python train.py --norm="rmsnorm" --norm_place="pre" --tie_embeddings=false --extras=["capped logits"] --decay_shape="linear" --seq_len=512
MLP neurons of a small language model. Each row is named by its layer, matrix (gate and up: input weights) and neuron, and shows model dimensions 0-191. Each number is 128 + 32 x the weight over its row's rms, rounded and kept within 0 to 255. Numbers have three digits each. A neuron's up and down rows have the sign that makes its largest values positive.
After each neuron's rows, "fires in" lists the words (lower case) most often at its 100 highest values on Wikipedia text that the model never trained on.

L6.gate182:158169098115174145151071168152147096136141128109167074157139153116136128126117139171145108213110110156153106121137131090106101167140164166118110161096115146130137163162114067111160149160084144148122114146140097136154081146146133188120083131094164154128179127185130091143113140130125149163135078089218119126097188169153092147093131086137135147120152119098085156130204102165123175116090168143128153106155065165122092125080123096126046117103092125110096072118140152127130113139141031116123104144154118101070138148129160125195144143124080059054155146132067054136134122123187166128
L6.up182:141123055106152145153098166120176154155131079139095091170138164182152127102147110101114128187107098126122093130132126162046074097186171116123134096121095099136138128161135090059188151121078147079152101169141140129139123147181147187115118140117127130159112082178075083104129121160107139180089099182162135094109114164138116115120115097186122170177130093176139098121168134165122143153118142194146164113137086167131098093083172097113071145124047173179132081124122119134139080103125132124167119109131073087096126130124148189153182117095123083096181082071114096138151119095187139139
fires in: "april", "october", "november", "january", "march", "august"

L6.gate91:144139125149137178076102132119065090068181121117143135157132101123203126138145136138116154104179136169159103107140085125097149183146183125131130076154111127158139128128118110184140165165150117107107080167173184140162146225133102122158119143165136091173136124129148098087119139141077047115130085127100092159122125130105146098091060154102128113116133141128069129157098129104108109047114185103080096113190133162142117161139121088136183143104101098156098103127116184120047134141144047179150167146197096131104124072115111156094092107124119119140124131113151160103152197152149127065
L6.up91:138147130136093145156112175105093127102159084106095152115111117101147130071110108136120103132127193176141136128140171139169178134126125121099136095111080145166105106104125179142105098181168139171061118114193167161162125134193084120190138197126102071092140109149145122095148163123104059121148154136156077127061066103178172190114100149100100113067065123165118121117124130137092118118075178116161121074124113146151084164118041117129117146062128132148139126120092134133075145148158076147146171116159102134131161111137147079112116210145139132138180152073189122081100130081122108132
fires in: "november", "group", "soviet", "business", "series", "novel"

L9.gate134:176136157151121111204130147109113095069167134150153077096159194163074159082170160120125121118133121119085136113228091129118131142187069144138129125151151116166127177152117114078158176101069101171134090162162134138139146161065095141093097070145050150115137113125048100168079125163088121194136118099153152162138087138119132103207128086158111116115131094113184115107162114096134161146080153111143139128105144131171160068126172159149123156157126133165159145147119112110092099121117088082095138143198083148100112141149125159174104092126140133128167081164083157111076111125149103142
L9.up134:104099107113165110176060150154121110158140133112196140167118177099070086156128153082090165183120125146144169068150108157072090172137177100077126157156159097080136132161145093194187122130106143105146085086157175158163101115118111154101136149157084136123162098114115143146121113188164111104078153076140098111147145134108190180113165206115102177089108149143111129133196153118081118062104114141139134131168091135163171131121146163155134100133116137150148114133125103164043129137164093111150091098096063187088132128112129139113155131137117096077145109085146109197110129117065089115
fires in: "and", "before", "of"

L9.gate489:166132104145169165123066175090152167171172086131089131115071080091079150099127131103186124122100094152073109202105111121056146093109105133062122151095142170136122145102082060166110139119111104112106090142206150109106151214099176140065127158111147145139145178147163114142115125157145146087097177140080130080094134143129082160120109144106150116153170115161146086129124119100135124180153209124134049091126126131182189064124166139148062130135105125099131087124130090106148111120168097111128106138100098158155091109104120091134090096127122143168182161099142127112140181137148143134
L9.up489:089107103174119098145128141087109111179149120135138127075135091127074200176107121123113133101111107144117168137148115118194167098104064123111077120111150162124146131117117126136124168101057165106143127113153114205088080106175177026133107089044114138093107094153178180169113117116123092186133138170122116073088133136187104142067150153117105125116139095132119132055126124161071168101135144165163135106129156093110160170065149083172104062119166126099126131136139132144139136069145155149138124121125087146132122144111136172162111107115080130072150145157151116142148162141233129142
fires in: "in", "to", "up"

L2.gate314:158111111127095110131111159078104155164173177120065138098144119181162117085053106092173152142142098144172157099118136140083168161134161165155120103107078116128067147123133145117142052129137164132161154142114139088229102086170123165098156144134158192113089152173124156139138174182133154190194126126168133126127097111131148113162144119117124078172104161094073121098122153153163075161111118109168157156077065162088132128147139112129134089082134143093161093106096162110118122156128118185124109119144138136132166138153081168130140112145181122086117048183118131211112143077133074128
L2.up314:137094116160110155082119159080172104117163145151136186087188142112140131083069086091169158193144132105154138129165120151106133099121123160181120138050125132127116095151157136154138091118132122112108138134105158064142125148149119157128127185167137126157089135123152118129080139112116091154150173096189083143122081100183128162180170125168091097158085179101058146095115141146209069198094108126115147181076109159079064119171158116091132107125150133143153133087076101126116129138143141186101141131109112159129128147130102151148118131127168103073091065177134117215094153057148106112
fires in: "released", "release", "able", "with", "about", "was"

L4.gate448:142149185106152068199123105127077119045132106124154117118118117114157181128118132106146072124126118164153179047132089197165182126163070168152079129170158054092077077124122076121084166130204094151069155077125105105151118133094098128097154146133090106132069138177153177144149122084094129145129139119166159154143157082134118114115136126174126136161129139146115091092200150168094145063105128159161133161136112098199113166083118165128098153150155102134150189168122074129110092134139121116108146167136110095185101111092141125115105104080108103154103164124166120119136130115135078127
L4.up448:140127115135175079143131124089174095142145080158146127079077132148131126109129177113144140155139138116108061064148110134198118162132113129144067075089134176146149155182130125133164098129136151177158138135119134199169133169115084065159180184150155097150115147127107107084153127147109120173135132122198104152106132113076062121185143148149164076155112125133150152118148134115144097165128099100140134112152143123126139136159107115158173102137160130116154210145163146111174057117124208115125190176206112097130093132104147175093180150065132114165134111105194118101076090109165114063
fires in: "they", "there", "their", "then", "became", "them"

L4.gate479:075164111133171099104111114064126217096089154076072105165101131133103161151138110159096111153138121168160119137176140172066108091117149105142117142177126165145143108110106070153128119102146128140134158114155126128169138173151114194104112091089147189071210077146168174148152127107103150183141136168132155131089135118126137167166151060098163124136132140131070116107105116128086127163127099170098154157145110097122112109094081154164138131090050213138107133136130100131134113105134156142162098130158137043103196076131187152137159147183111175098144088116129141161102147113162090182
L4.up479:154120082134138144063128183104198191136156135162061086155168113120139150123103143156135087206157152162162156093143047144103077172109151127116123151146144096163124117134101122118117123127154114155163107141134077141160120153146148120127069121072158125155144105138108109099165139168106116173093135090151180118079157127140128143169093132143107137104094127135118047084093097167105120106136099188095118168110101139186089117144137147103102166095123160156084039181109063103178052148105086101085150136151142114101138070142118100129180138110139118113111079120193168104204158123103112130
fires in: "january", "august", "july", "february", "september", "december"

L7.gate463:127110149107090131132058153160156143155128128129125095076118176132157155116120157103155089194102113133116127086095108166109153157185141078152169128104150149121182147175150156084168075180090072125132149125108163124104162081140119136110191135186135160131109138112112149114106153149147098092173086117142142126151160105084091032097068096104148114166191128120156125149143080131178159195121099099112110144159150087071093115077081158079125203171169149148128073100141041117136154092143106096105133117112137101113098090101170077163151147128139132135162100075090127120112161166191111123
L7.up463:120142102108125151101157168136165159148082137156164148186066150171154105094093098159150124087129066111189114161139182144103066131151098154083059141160119060065139100140140107162108141107096110134134182102123180145125128176068152142093109092114154114131130114086118071110079115131169161120177092109138142093113099173098112151142087098162174144116119127128183136134129103191165118167117105108144140164165146142102058076087163137079143177150137153074074121131103074144116141151089106090124126093140118072088100090165148132186221158135119149155158151165134086099125108147115165175
fires in: "of", "about", "help", "draft"

L7.gate128:081144159108173139170081115065161107166176138100124152124138076156088169143223118128112180167097111115132129113119127149134132128140137100145084169173117106095110151183110218127141109074160150100106206123189138145099134161195158128132086182132105128132159066159102125120163160098100150152152106162158112134140148155191144083167153102170147072115199102175118134112089138165178149132118104098200090117101139185137109091077107116117152139087144105152111122105085133091175175147160100191144127117095104114135099094115132111091119158111065151130106141164110126155149126088195143124
L7.up128:154110154115153138142123164107129151103145160125110114114103118134158124110112143169108135125142151139138140132157157085132118116179130128092161141162112168075176142091222099088120174138157122133048112146144140052118089059139109120100164166173145135128117142166138163103122170106098100088168156110064154167159110090111147105127129105110136134079126155182155082117074108149149149109082125133097078136118142142140143081078195173101102108170179110100097065144137123130127071102092153190093167107089049132180159165181159112147117186106109108158116105246160104078116157142149133152
fires in: "he", "she", "it"

L6.gate150:106125131101098166129163109156135110116139106109142110137133161103141133116150102095156117130183127113171133198132076087226094120127158174120110093136143061120144095194160136111145157097180097118124081104062204145036132126178106115116133137101165179110147165110093079107109096139088160151170151143157181154128103112161151155138111129168163112109118148072149080163116119186114176141162091138119088123161128145108110151129157131060157109102119107153130138171103146149118039078125098129099120104077069109105069149083123132100085051143144169134085174102114171152153180141122118112
L6.up150:080126106125185104083124109151132188137105105109144187129129061129098177102136102113130138149122133214085084092113114095108160134080115122165117100132090114089121123113170063130142090086157134118088094147065128097150144132136159185185082166142142144124129133132121151071123120090149172151117107137128096140167181152196069101118151113135100090116131131142142139148091143107135147127114085129103098116061186122134180097139125138115095078115154142170127164108155123191147107144123177170116115121159179177116181138237142113104190111099136060157092163144154076158175134191158173146
fires in: "two", "people", "four", "all", "peak"

L6.gate238:128135133115168124087120132182184120052120165099125145154118079064172120133056157080087136126147058197143150052106102129126108169125176084175086146106076092121091059104191103128135082104113107118178160133128148122128136188162089104131131153143092145110126124114132139153081130094142158124149147128159083092086166058108127097149166145131136113085119100134155126188136143106120059162088156117121158104188109136176123115110087086169088165140096152099127105101124134101150144177173124147110118144118184083134104132083113085152079084118125164079212149146186126120110119147107156130
L6.up238:141120093091160159144140097129146156135170151104158164165126059131129150134096160127030110125121066120177096127173119116037117145178162103153152049149135112100091116143129149069133120130130081110139105141126125122135119137152148129125093172143153117152099111184049085146075168074111152147162174122163130176162105057111118109157155124157135113166202094173196156132190150084134106073089152128131118083184088119174112077129116106144088122084140160115141133114176134047125140143177123115146145140157142135125087153097088166171120105088163118146170136089139095132104111104161168111
fires in: "over", "out", "about", "outstanding", "outside", "able"

L9.gate291:167121184125147133152080104210100121151106123118148184137160105177110121079164137161182131105141115131162195145100114137096119137234107171123159118141131181117123091135127153161135162087079178103118119096126124095100130118120186128118145125183164117164144134111108136195113156122180091145118129143120166132125132129111139078126164069106096126201180117113090132081188091145139137121071054107144128143154112153116131119126055142127142139129161127156095133173108128118063108139123172148125097117147114088076103094121024055104110067139058131153083151094126124148136098105152109172
L9.up291:135086153083174114165081068125079132171048124120121149118099096110117145149166152092193120088123075152151186142099086115172121158157107105175158074122123162164141148110166079119086152099095104135145131112154086098063103178163116114088144108118150093125155111128094079189168113135139058090154098106175141145121103148113142102111138134131130209135123146101141119125151122106157120166107079141156120103188135066108102121135098103097157152144084115192126086124152068116100135138101151119108123132173103132122097131158085089131132121240068173148130175193134112143074077124129119182
fires in: "of", "the", "government"

L6.gate149:119172136061090093103094101186111149121143154161103144078166107115136124123161172186187125135151143160097103110152082142113071077067119144138064168114162134092111073149089120153119167080155086136121201193092118120150206121101101106128141131094083181104151066150164126130139080160139083097126102104127113178119137099103095108226153129112140128127071165125150128167161114144074174124150102143094114082166105095127097156188140172117115155079124131137138113174191149149154119143151111105090147158178149114103147131125149082127110130137109124152125184155148080068105165126133066143
L6.up149:156153152135122155116154062187140151110126155145137083094122125080141089084143163124107113098198135150065114189085108163063056101147135050123121107123157152122150059066107150161135164089129067111126118143129175100192118127141121153151144117135066143135113138104176156196135105148085087165107081125156095137164145081137134115166126125107140168109067113135110140117111129078099129144123124179093104145070184120070116172129143198134153166131104106122107117161167134110171090150142104125117112124107117142101143123081134152139121136179179083122080082136181143096110210099050140139
fires in: "january", "century", "july", "community", "industrial"

L4.gate401:126200151166117112125098144110097115109182103077077087125094148205171151130156151151088151141134114141141130164158093106126138117156156131089176147160108105099148130083165073133051129185153200138137137167155135146159164120109084093057148099143101126177141079145120093190093190143147140090150188154130141078090130118123151135176062155085084094116129128158129145165136088104196086120114148070129144156122179177150112033134124118098156173113093120172109164157103085120170164122095136102137119122123109169158096044099115110152147107126077143145129116119154159102140132122114172154
L4.up401:109149114162172098183156113123180149177118168080129110113071138167153132167171080107081139078103143119141141117107138133112174067116124117132095065200134094155128154142082109097140149123113148124133153179081209088074094120134100107071134116102124148086113130045141133158166085103135151156139150107117118136105167127111099123138093143166145129089137038173113127143167201116158143135063125156101149168160182190114078112168158152150118113149106117122148152094170124080130127168175122076079117178141134093144074201127135139118130100110132162149149122132156106080096117203118170097
fires in: "out", "up", "outside", "opened", "outstanding"

L7.gate472:179193126140146149087117091088134110123103099114120097138072146143121074114131114182128184104137114145131101078144121179126092155112183118086079125136180125121110128112168095149168148091148117154130097125124164150074136153144070101152100156129074113155165177141112079126164088126082089112095102110164194115118101110122121070144172139128133124149169173104163141124143068117142095146084117159168153145070157105096095126146127152101148125111119079203118125056086086148061115082160125126105124137148127051140179179106098135077164110083085159166075150153130078118121202183160136184
L7.up472:139140145078109164125145166100162172115162139117135155085086090129094127115175107108126089113084116103102120135120070174164155129089102114187137055116114058112102121181139112081108091132118065086165131134091087163167162109163153168121142120119104164131152152162112124177153159103142114130074123115225125142101125112215122055120079064115101135155090092110096147140079160120069147157121160100082119173130139082163100059078148161092141144127118159173158131101096087069045168066114092154135104109181115092131097133141119126121144120119144170118149147114144161141122096177128116145
fires in: "and", "of", "october", "if", "since", "located"

L9.gate54:092137172120105105122174132152101165101141131095133127117069165149138101049126106115139149145105089147089094122071073138086082049191173152114136118100144102161049113159176154099098108067134046149136121133077158140134156118127080091185131081111042155109151167099105133136124119085139130113106152215120104153138105064142149078133107152156119148151155142165168132152124117127144114129113116151109135087116101063144149114164114132077101133165139157166138043146189130128120125158088143133143147111169143119065092123147151155123125150143121116058122110191080110113166148163175124173
L9.up54:197129138112079098130145169130100130145207163135147105125093155141159192133142158079157183156119150144110090115067092106153149141163172124153083120104091175093131140170127109085170101143156143176170166211155104071140103120114118119163174127054101156114187137123139138135068123112134189109108111116185139160117128137218129148138184058164146172166085126148094136058096099106113154131127067096158134155096108126167110118099111136094136100123112136135130137150083129105154125148198134066135176084121112081152119146090124117142141085128154103066169152113140158111105143197164131126
fires in: "january", "february", "country", "university"

L2.gate317:071077120120128153110119156127122139142139138094099136136159061160108142113090125110071074133170099187159139111098111089077131120126167152078130105165116074128136140102046137045149097122141121137147123135167157061140073136154101091055149141157170117150109108101122131145076158130092104105160114129109122141132073165074190112146089153187117151158112145149139147140111117189103123150105200122124127122122166087151144150118168136122089130068194130192115179070086115111086185107137136127124114206115179181090117175126119123130138132115162103220145137146131163127120108066084133126
L2.up317:114124118202074134093094046133128113153155145131115104133114039131116173115075111131091061157126123154174133114096137105124100127124134118162121115144130104149100147110098122088152108109169072100051133119140125118107101096146113141171149117210165148104147113147170092159085158156110118112120174076134168156101179162110152171131114137157106140113101164117107131149135106151073098135156197077098180123117138119103120165156162121093156082176129146151084152050151132109090122047125128146170136194095147165088072194064129122134134141122111103172174118141144100167169145053101081113
fires in: "was", "which", "with", "who", "while"

L6.gate309:100152143104132134093149158126129142134145135168093082122129092136159158078133084127191203165149154106123182092104160111160153118172127090095114171112101106111133144124066141156067122124135093187127132159135133081102198087107209117136145152168083099117139098061106105151147127099104119119127121155180099157139161134159120091123192122144148140154129076138148161112079121151137143160101077130107121132061138106107138099136168181114098223096133090153050070187154098140137085157052091132122096092148099125146168176191097132111140135106134100160055156109136140146163167105087114108
L6.up309:117083121142120046093189174160155145110064149130162091137181120113113100119105073134120160129067106159085133118075079089131098118079167119120125101170127102112162087158128129196160163158193114132113136215105162120084102148114091134109095109120098115125126167152129168138127119052162105108164071154153128143154105121143107163091097149132103197191160105121122119110154070133157138127111084131100139165067046112123152130167172127109079151063096127110122087137132103110153065148103113136161123087149162075139135157128153122152153132140159110097169152174218152106086129150107135096
fires in: "century", "company", "located", "population", "january", "location"

L9.gate189:130166180114116108075213100120141154152129111120139138128141107115091137096188193081124083096177116156137158068150063142118137158123132126148123157158183113155162111144137124173206173116087119158099139088159124167149098167183154104073136152116092037165127142091136140158158158180164169131095161155130085110110094127114170131155130145109067155109120097182091119142113062160117144108138130081121219129123150093178170115142169119106079113082146122116151155163154158146172097119072154117096143090108099125159152202120150089121170135092097130143154143151115113092168098082083121101
L9.up189:213170105116126155170183061160156157129150092084166134104158144118101098144189125101083099121146153123069182135152188162091153130141101109123092099158054152104089166118121095140112082130132141069156103137097112108152112112129169101089113137177171130139081128173080141103091131133167199094121142155192123108124127160083115093130126158147111134136119187127161121156101175134133055156126138145125113166106122102083090137175187137181158108115058145171158174145194113145132159114127153075134098101108139093117085073079093120133152137128117188123094121104149190107098077163091129156
fires in: "their", "other", "others"

L7.gate160:151105102093126149135099060056143092138132155130161094164169116102139071073141204041163112157100090073152101120151185140151087151137140129157155082041145155145121067079104108122104152177096165109139163145116124126131093139116139123107160036129155116125117095141174101077168166113110093059150102135110124109120095134126132109109120105095158076155148129108154162125142132091179070175166118092168104105150120129118125132144169112081143104141142129120101139137130114147082183130118142112144071147117159092129155116092059024179162112088158135145141141122143171161133100146175086165
L7.up160:112124111177125116108180078086082077121122117071097122161108081131072149101143154106125114133119072029127145148130129094118115184140134138127133176118128137154158115090119092130118101127173169097147194118134158101172101108148121099140152145143120112125082050090086118089162079114146092084123132123161077128095100128107130157097141082139169071163161118152164122129158073089170156108080112074131090093143117192148204074136131100106106173173152136099121098120152120106049093139093176098130113155169162098089183176126142138168076157107127064110153115118151075146090097132071122129
fires in: "of", "and", "architectural", "ft", "michigan", "architecture"

L6.gate43:170172118129125076157203176114127111146103152132158100102164048142127120147097131089113102120127136159124111125166176151168153195106109165093114144131150115170093113150162126128115109149123120151122109108166106103109140181152151112113163147153095100120116142093139175136203107164138180101113149153114098140163176039152169133123103121142137113080144075134140181079127138132172087164131157132147165141202153111066076120189102132138143071116141113164158136149076116193116119141155156168117160187102121129094120127148021095163141122070094097119076089185140128134196142105137123063
L6.up43:159112106085064105125146125148114124145116149100172125112143166119204098102138139111139115149132151073094101131128156146148064123158115102076090103064133137132108099136108141128114157154124047071120141143084106105131126152145145160142096079068152117115091139099127141130140176166149103112190121108145110170049122180100143136188086178152090118143134111078062094114156132149102105076131084107121068100119135109123099101091063077077155130166131088085134104094110103079150178128154105096137106214138162158204134116160070139109105108193193132128118191104108146085112139160112102130
fires in: "however", "home", "moore", "hotel", "homey", "young"

L9.gate313:157134092136130093173179191195152114164145113111163104123135118052114079053074192124183164103093087106124126077132152118164095149104139137097154113138130111132140191167159138081140149089132151105165114094154071086113103087129093117126182140114127178110146197150115158126110161115148111100082136098137169090205166164117095173109090100073129149159117129138081102172115100094115105171089167161137111148131171139052139118165084134115109158200158112131134130146149189117116167136147116181101147101097094178135119178146113121111122114192138095095113136155121134096095117148203089100
L9.up313:114133182087071124149088115190164103130170116115124113096183212125122061153117170118149175179090056102132117145109115098152146124096114167134109119126191114140096094125153185056144198078143121147123101158142174120185146180103155123130142116112095115188142094141066185061178118209120176090132099136098131067147147145118173097111141128138096148129125111141054165132134150145111141129128109178102092120084103124145152163043126133086075120130145119112124094104133099100138115124145102119138176119046151125180138107074105164136179133104153077135153124117125138096134133143139105110
fires in: "and", "college"

L6.gate351:124108054129120122124177140155144102161157130101126090161123087200136087121095163123161129158114111127149124098101170062140114089134147166162052144120136070122153112106079130096098218078115137174135110085182167114113150094073033165159126171110106133087105162115073120093115123113159161108155084122109083078173115164133108126130196099113157099140111103136176128119164135137161135129148164127102137141145086113143116130127104144141139152114117188147110078179147212095129102131101152098130087134164093130159188165078097083126106200118101152137127187128131115134142111132152102223
L6.up351:217114071066180131127129115105163093185116095132107084118176196117148103132110093121132136099130108064100152127158183103099129119086138156061103106111222122167177097149133160107139186092137133168137123133147069097100155115138089149128156122124046103125141146091153164107120139115139167180131119101094100136185176127081088161114146115112163113146103130097119155117125109115103167130069200140115113180135147125143146146132127096120136120166070144194077113105138149146071170164128119105140087141105131159160100205109066110128184138101159154115093145087094147162121131173137124191
fires in: "and", "western", "government", "eastern", "threatened"

L7.gate230:187136116105101087127087113172097158089193136144130129113179135164119150158090122129081177118135088214099129121144112040050134112165088072120190111176099077155132113100134067161100083075156098159158123115108149120135120096120131119108063118160117099093133130047063166136119170132090134107111103107135130194121162103152071092151138147123145090168092111135129148166126113105112173150125129116185076134139103162126153093067084137081105124145110134189131136141102132161137148072187088134035146157103109099095123131109095153083163149121142158104134133121112101110168166120146157145
L7.up230:146113121124145135122116113094117089102121181128077132129058139204120078098096155119179118140108087172139142144144155108125169135113155143132174072093068085212104093209105134165136078090152111061145178114119113106165120100086137113126105124130123132154124100133100195109141136109138115094088106113125157164145104141117110120103123118119179108118150105066106127095032133154102167126146144114154063135180091126118197119112073155105152161090101116119091110158111146082071141051077105172119107136190148143125154135137171114094113125122104068173080162128150190169073134108165160128
fires in: "january", "february", "japanese", "goal", "goals", "stadium"

L6.gate13:149154123141074115092139120184107111112141096109108150173191170134145090140099152093177163162120147124110074101127108141124100089139119048172150134083108135119115116114073124154117153172112169107120070091105159101100178127131123152142152125166065125158100169129144165178139114148089147168044087127146086112135124173111093159171132116117211153158143105127128115125115145166078124136144135097116123216115096137136131120093090087125107164119101167128109083222079124130101069103140132168100158120170167154080089149101047145156111135208115117146156122156167132155175093187179127122
L6.up13:126168083082133147123083096109118046120085147173173142156084153167119103156130108123124107157104100150139148152115133141127135103155156148123108125114140191060130121155102125110081160121165187170094102130106127070111154167116093150107164122161055123142114102120085166141112141103105156113086143110138176114171156076055143096156120085080140137079093178163136153085085129071121136169107109196124078166221168119135115123116094127155089101050162129110128134099099143095119158113150137129169169131115163123110068107107116132102166138141183112117115156140166113085070063194164061119
fires in: "january", "february", "preceded", "richard"

L6.gate380:163080115093106119151157218155132101177122110111112084124117119105129139117172125078162159127115134138150168125132148080139092206095118121114151129143167133120086113102082148118095129054150136145125111072153079162136101124114140173106149123132118130160116137092080153120157145158161078093140077082168102041108120182149199145142116153094171115103111142145106141184084096128125124171081148104156196154133123131117151148083075093131106129170188121128115156100109148105093117152165096146196071183136041103145146109095143136094125113110085169115142103092049094196129110111111081166
L6.up380:163142130156119134145096130145045100120140232115122098117169098103134103165123110105136190104117125137080123131130096148138166072137138138081170139124136211164124095131154119081149159068172114156139177132123134164111078107118091166179133166087091116113130131137108126060121108176160094145111095072111051147073137156185145144141149154103119117194110187141092107223056131089116187086149124116168159106088149154115131107099074144136118163110134157135150162103072147143082112164154127141141118125174203211114132141140123125109126121106149129107157124136154107105092078127123101109
fires in: "and", "season"

L7.gate400:127124155113145078134079094165167158147131061123137083163088109176169147097129130062102149092134124133120107066124091159177049106176154180177133108108113094084136125123149116123107178203073073133122103113191074131126141133148113096097111119123173106114108178161111115141167114151135131174135148083090132160098121029110170109123188142130142195183163043098121153096143120142191126191116189116137085125118172115106106144103120166149188137124142128108136157101123163123154112137146110173090140133104139178125142176096142113075090140152086110102193126131136150151104146149166108141
L7.up400:146126093153149081096069106087132095102165206115119200103161118165105161171122137142100126108070140180159155164109123097155112148123113086062174141188177109112099123176151154149127158105112100118175145168114079106115139107098127099108104154184114102108085123165187114118113166141140108119175145163181109126124130143190121086189101152167101091138093125169118116103142158149147099175184130128088108154139107131142184114173094164095122103137173099123109147139099104161093107111069092098144136191090121093092094139158097106120142203104085084111102176170117070146172125086150053103
fires in: "from", "has", "have", "had"

L4.gate343:130118081108105100091120111093213139096136072109133151145130088104109127140159202125147110111160178164095075101115123154100089130116166114127090057093069104130132142120076174103114163118152086135149137097156166196126128122130246170126192176120062092186105143143083128107098108118144142157134147113150118190139098089123145106166151083127087131124183129187153127070080109101121146150122121179150110170158160182091060122103102134147110171109132115133132144131124118167103114108130120117115134156081106124183114155162105080113066145101111156150105186114114202169116136133087099122
L4.up343:103124074100050106137157128184166189135138070146093106130169125125116074120142123157185119107070178121078123083120112124134151113164162095140146125079170116056144111125126130119096106152143173132146138130072175147099075153117144162097179146103091143150107132190123151125118152140111140131167143111079109166097180064129147212132077079150073074110151086167112138153083128105115142141128111124140118094128124112156127197155084165093118151132116153121170082136112185175152101122147172168162075107130150199207123097154095152151163107183126143130128166077124097166107124114116169079
fires in: "also", "all", "cross"

L2.gate446:175134140106160148143144208139208190153182153053209138139130089078215126179110112075122155116148091194106165157115096150094087159084087132123103097085139080094083073152112112128147165084139117136128147103147082117108125120166180109097122166115141159070176129125097147148201152119184182146124143120173127160123118108184143092163125097169114119131082106149140110122151170112094115140093172127146112118101144111094089142145106114065157082074110153130080136094124115127080075117125135090133183107144181100144168144129151153140141112152121127117160100154185141130130167093123102159
L2.up446:174090096138122182110107131160092146125139042094126104152142109108129126161138114143128142167134138182132137039149100149125159106179093129096117127150181134150132080202115134133130103136143077120128090147085142166163128137096117118137103172124059170133121151089131151201140101148111125138100182144198161128105109107140113099131156070120134126162129134108120112138120162116055069143114143132081105173096149151094101087152137133163122084064121131162110143138131103107090069212119149113195138093139118146152078217169160072104086175126157102147139115130156107049140149053122180122
fires in: "january", "june", "john", "july"

L6.gate446:156089154194128160085138149125177140070082063104108130098158088080131038146082121093091107076097112118114118156129125115123130120205098107166071185110174082141099127140124122119175072153160094185125145113088137089095136118116092122121199139152077149125104138148120109172101124118134102133160139137151130162090090097174097072147124129131125116131087104115157137160154137108090096129106152126135105146146146115159187111141075157036096082192121130178137114166164152135193066166154097121086135129108144158141100146123110160149155031165117158068120141110138099157153105085151116122
L6.up446:123169146146141146112048144169106129097112181132149172144065178152094090146149121083121137099104088132148176123141092209101195093090143083140098138150177111151178136124105105134198207123150140098143108130121175161081132112192169165100137169134140130118145152135159165129165184101109107119085147156126149138142107090129090087109169150146153186144070080098086132112156127079112096125128123130121113152130079156161155160060147161143114096158145109063136155106095149161106107174130082148073172099146173215122066157118103111094123098126134132177108092146136146086113076114090151106
fires in: "and", "juliet", "stadium"

L4.gate361:110087087127152109137164122130065161152166150177050095138061179137105067126103056119130132147125131124096140167128044138095126182132106198126129097124078190106111137081107141047129137129142175104117096136159156075146091096158110070138156102129129060148125099180146168151203153134157151145115108119058116135079164150110139148134118133110118121145156098119132122100155136142073142121098152084100104104053140096090156067110130100163082180119127138124146148136111112100131130103148052117132135138132154105139142205102128165144139078079055117115151094173145133109169139118162093126
L4.up361:129058096127084114110167138197175155116139110209111087160074137066139052104137105087099123169166176155183133140129079118144183155089068142115113084109107125119112143082132125073195147128081133102116119119186175130099086135153127095115120144145119066112123132156081152132149113132178080122143158107049124142099147147144079137147073125113087105095196112149102101063128136149131150102090121088119065147126127132109135091150124124131094182150140130097182155110113154140124073127133136129097116110056122117147139183115121159141161085065074165101114128121133124157187081132121117189
fires in: "to", "would", "total", "top"

L6.gate134:091131187123126104119081119115136149173124109112175134168099091146154166119155179116111147167080167146117144083147175091145097123183114122195080158122132162052116174083118189123183125166145125094049145164102126148116150146093149181112115125101116156204165124167147166113143145126130160102102115156148127126129109109116131129149149111133131164160090126136157073139103104142143141110082148086237107148106147126178136131092071117185126143196198135145109096159195141134171126109146185163141184092130131125120109084073166222125140136137098124083095084152153113111154153119127167137
L6.up134:102131074137138135123106089133098230178074068094147131137111141149091122160130093100164098155142157109160109154100140116143115111144168151075100107147105069109084106106136098127049130121126191156120201174162115158165119126146105161135121149160155091148122096141130098081120140071170139147172159178142092087119136121106089150153108100123040117125166104104142152127174119122114139110135170207100085112144104164154119173120132161122182200140133120149074135130158147156117144132065134219163135103140135181107087131125149124152160159124124199086148120157159120104125138042130136189
fires in: "it", "also", "who", "she", "its"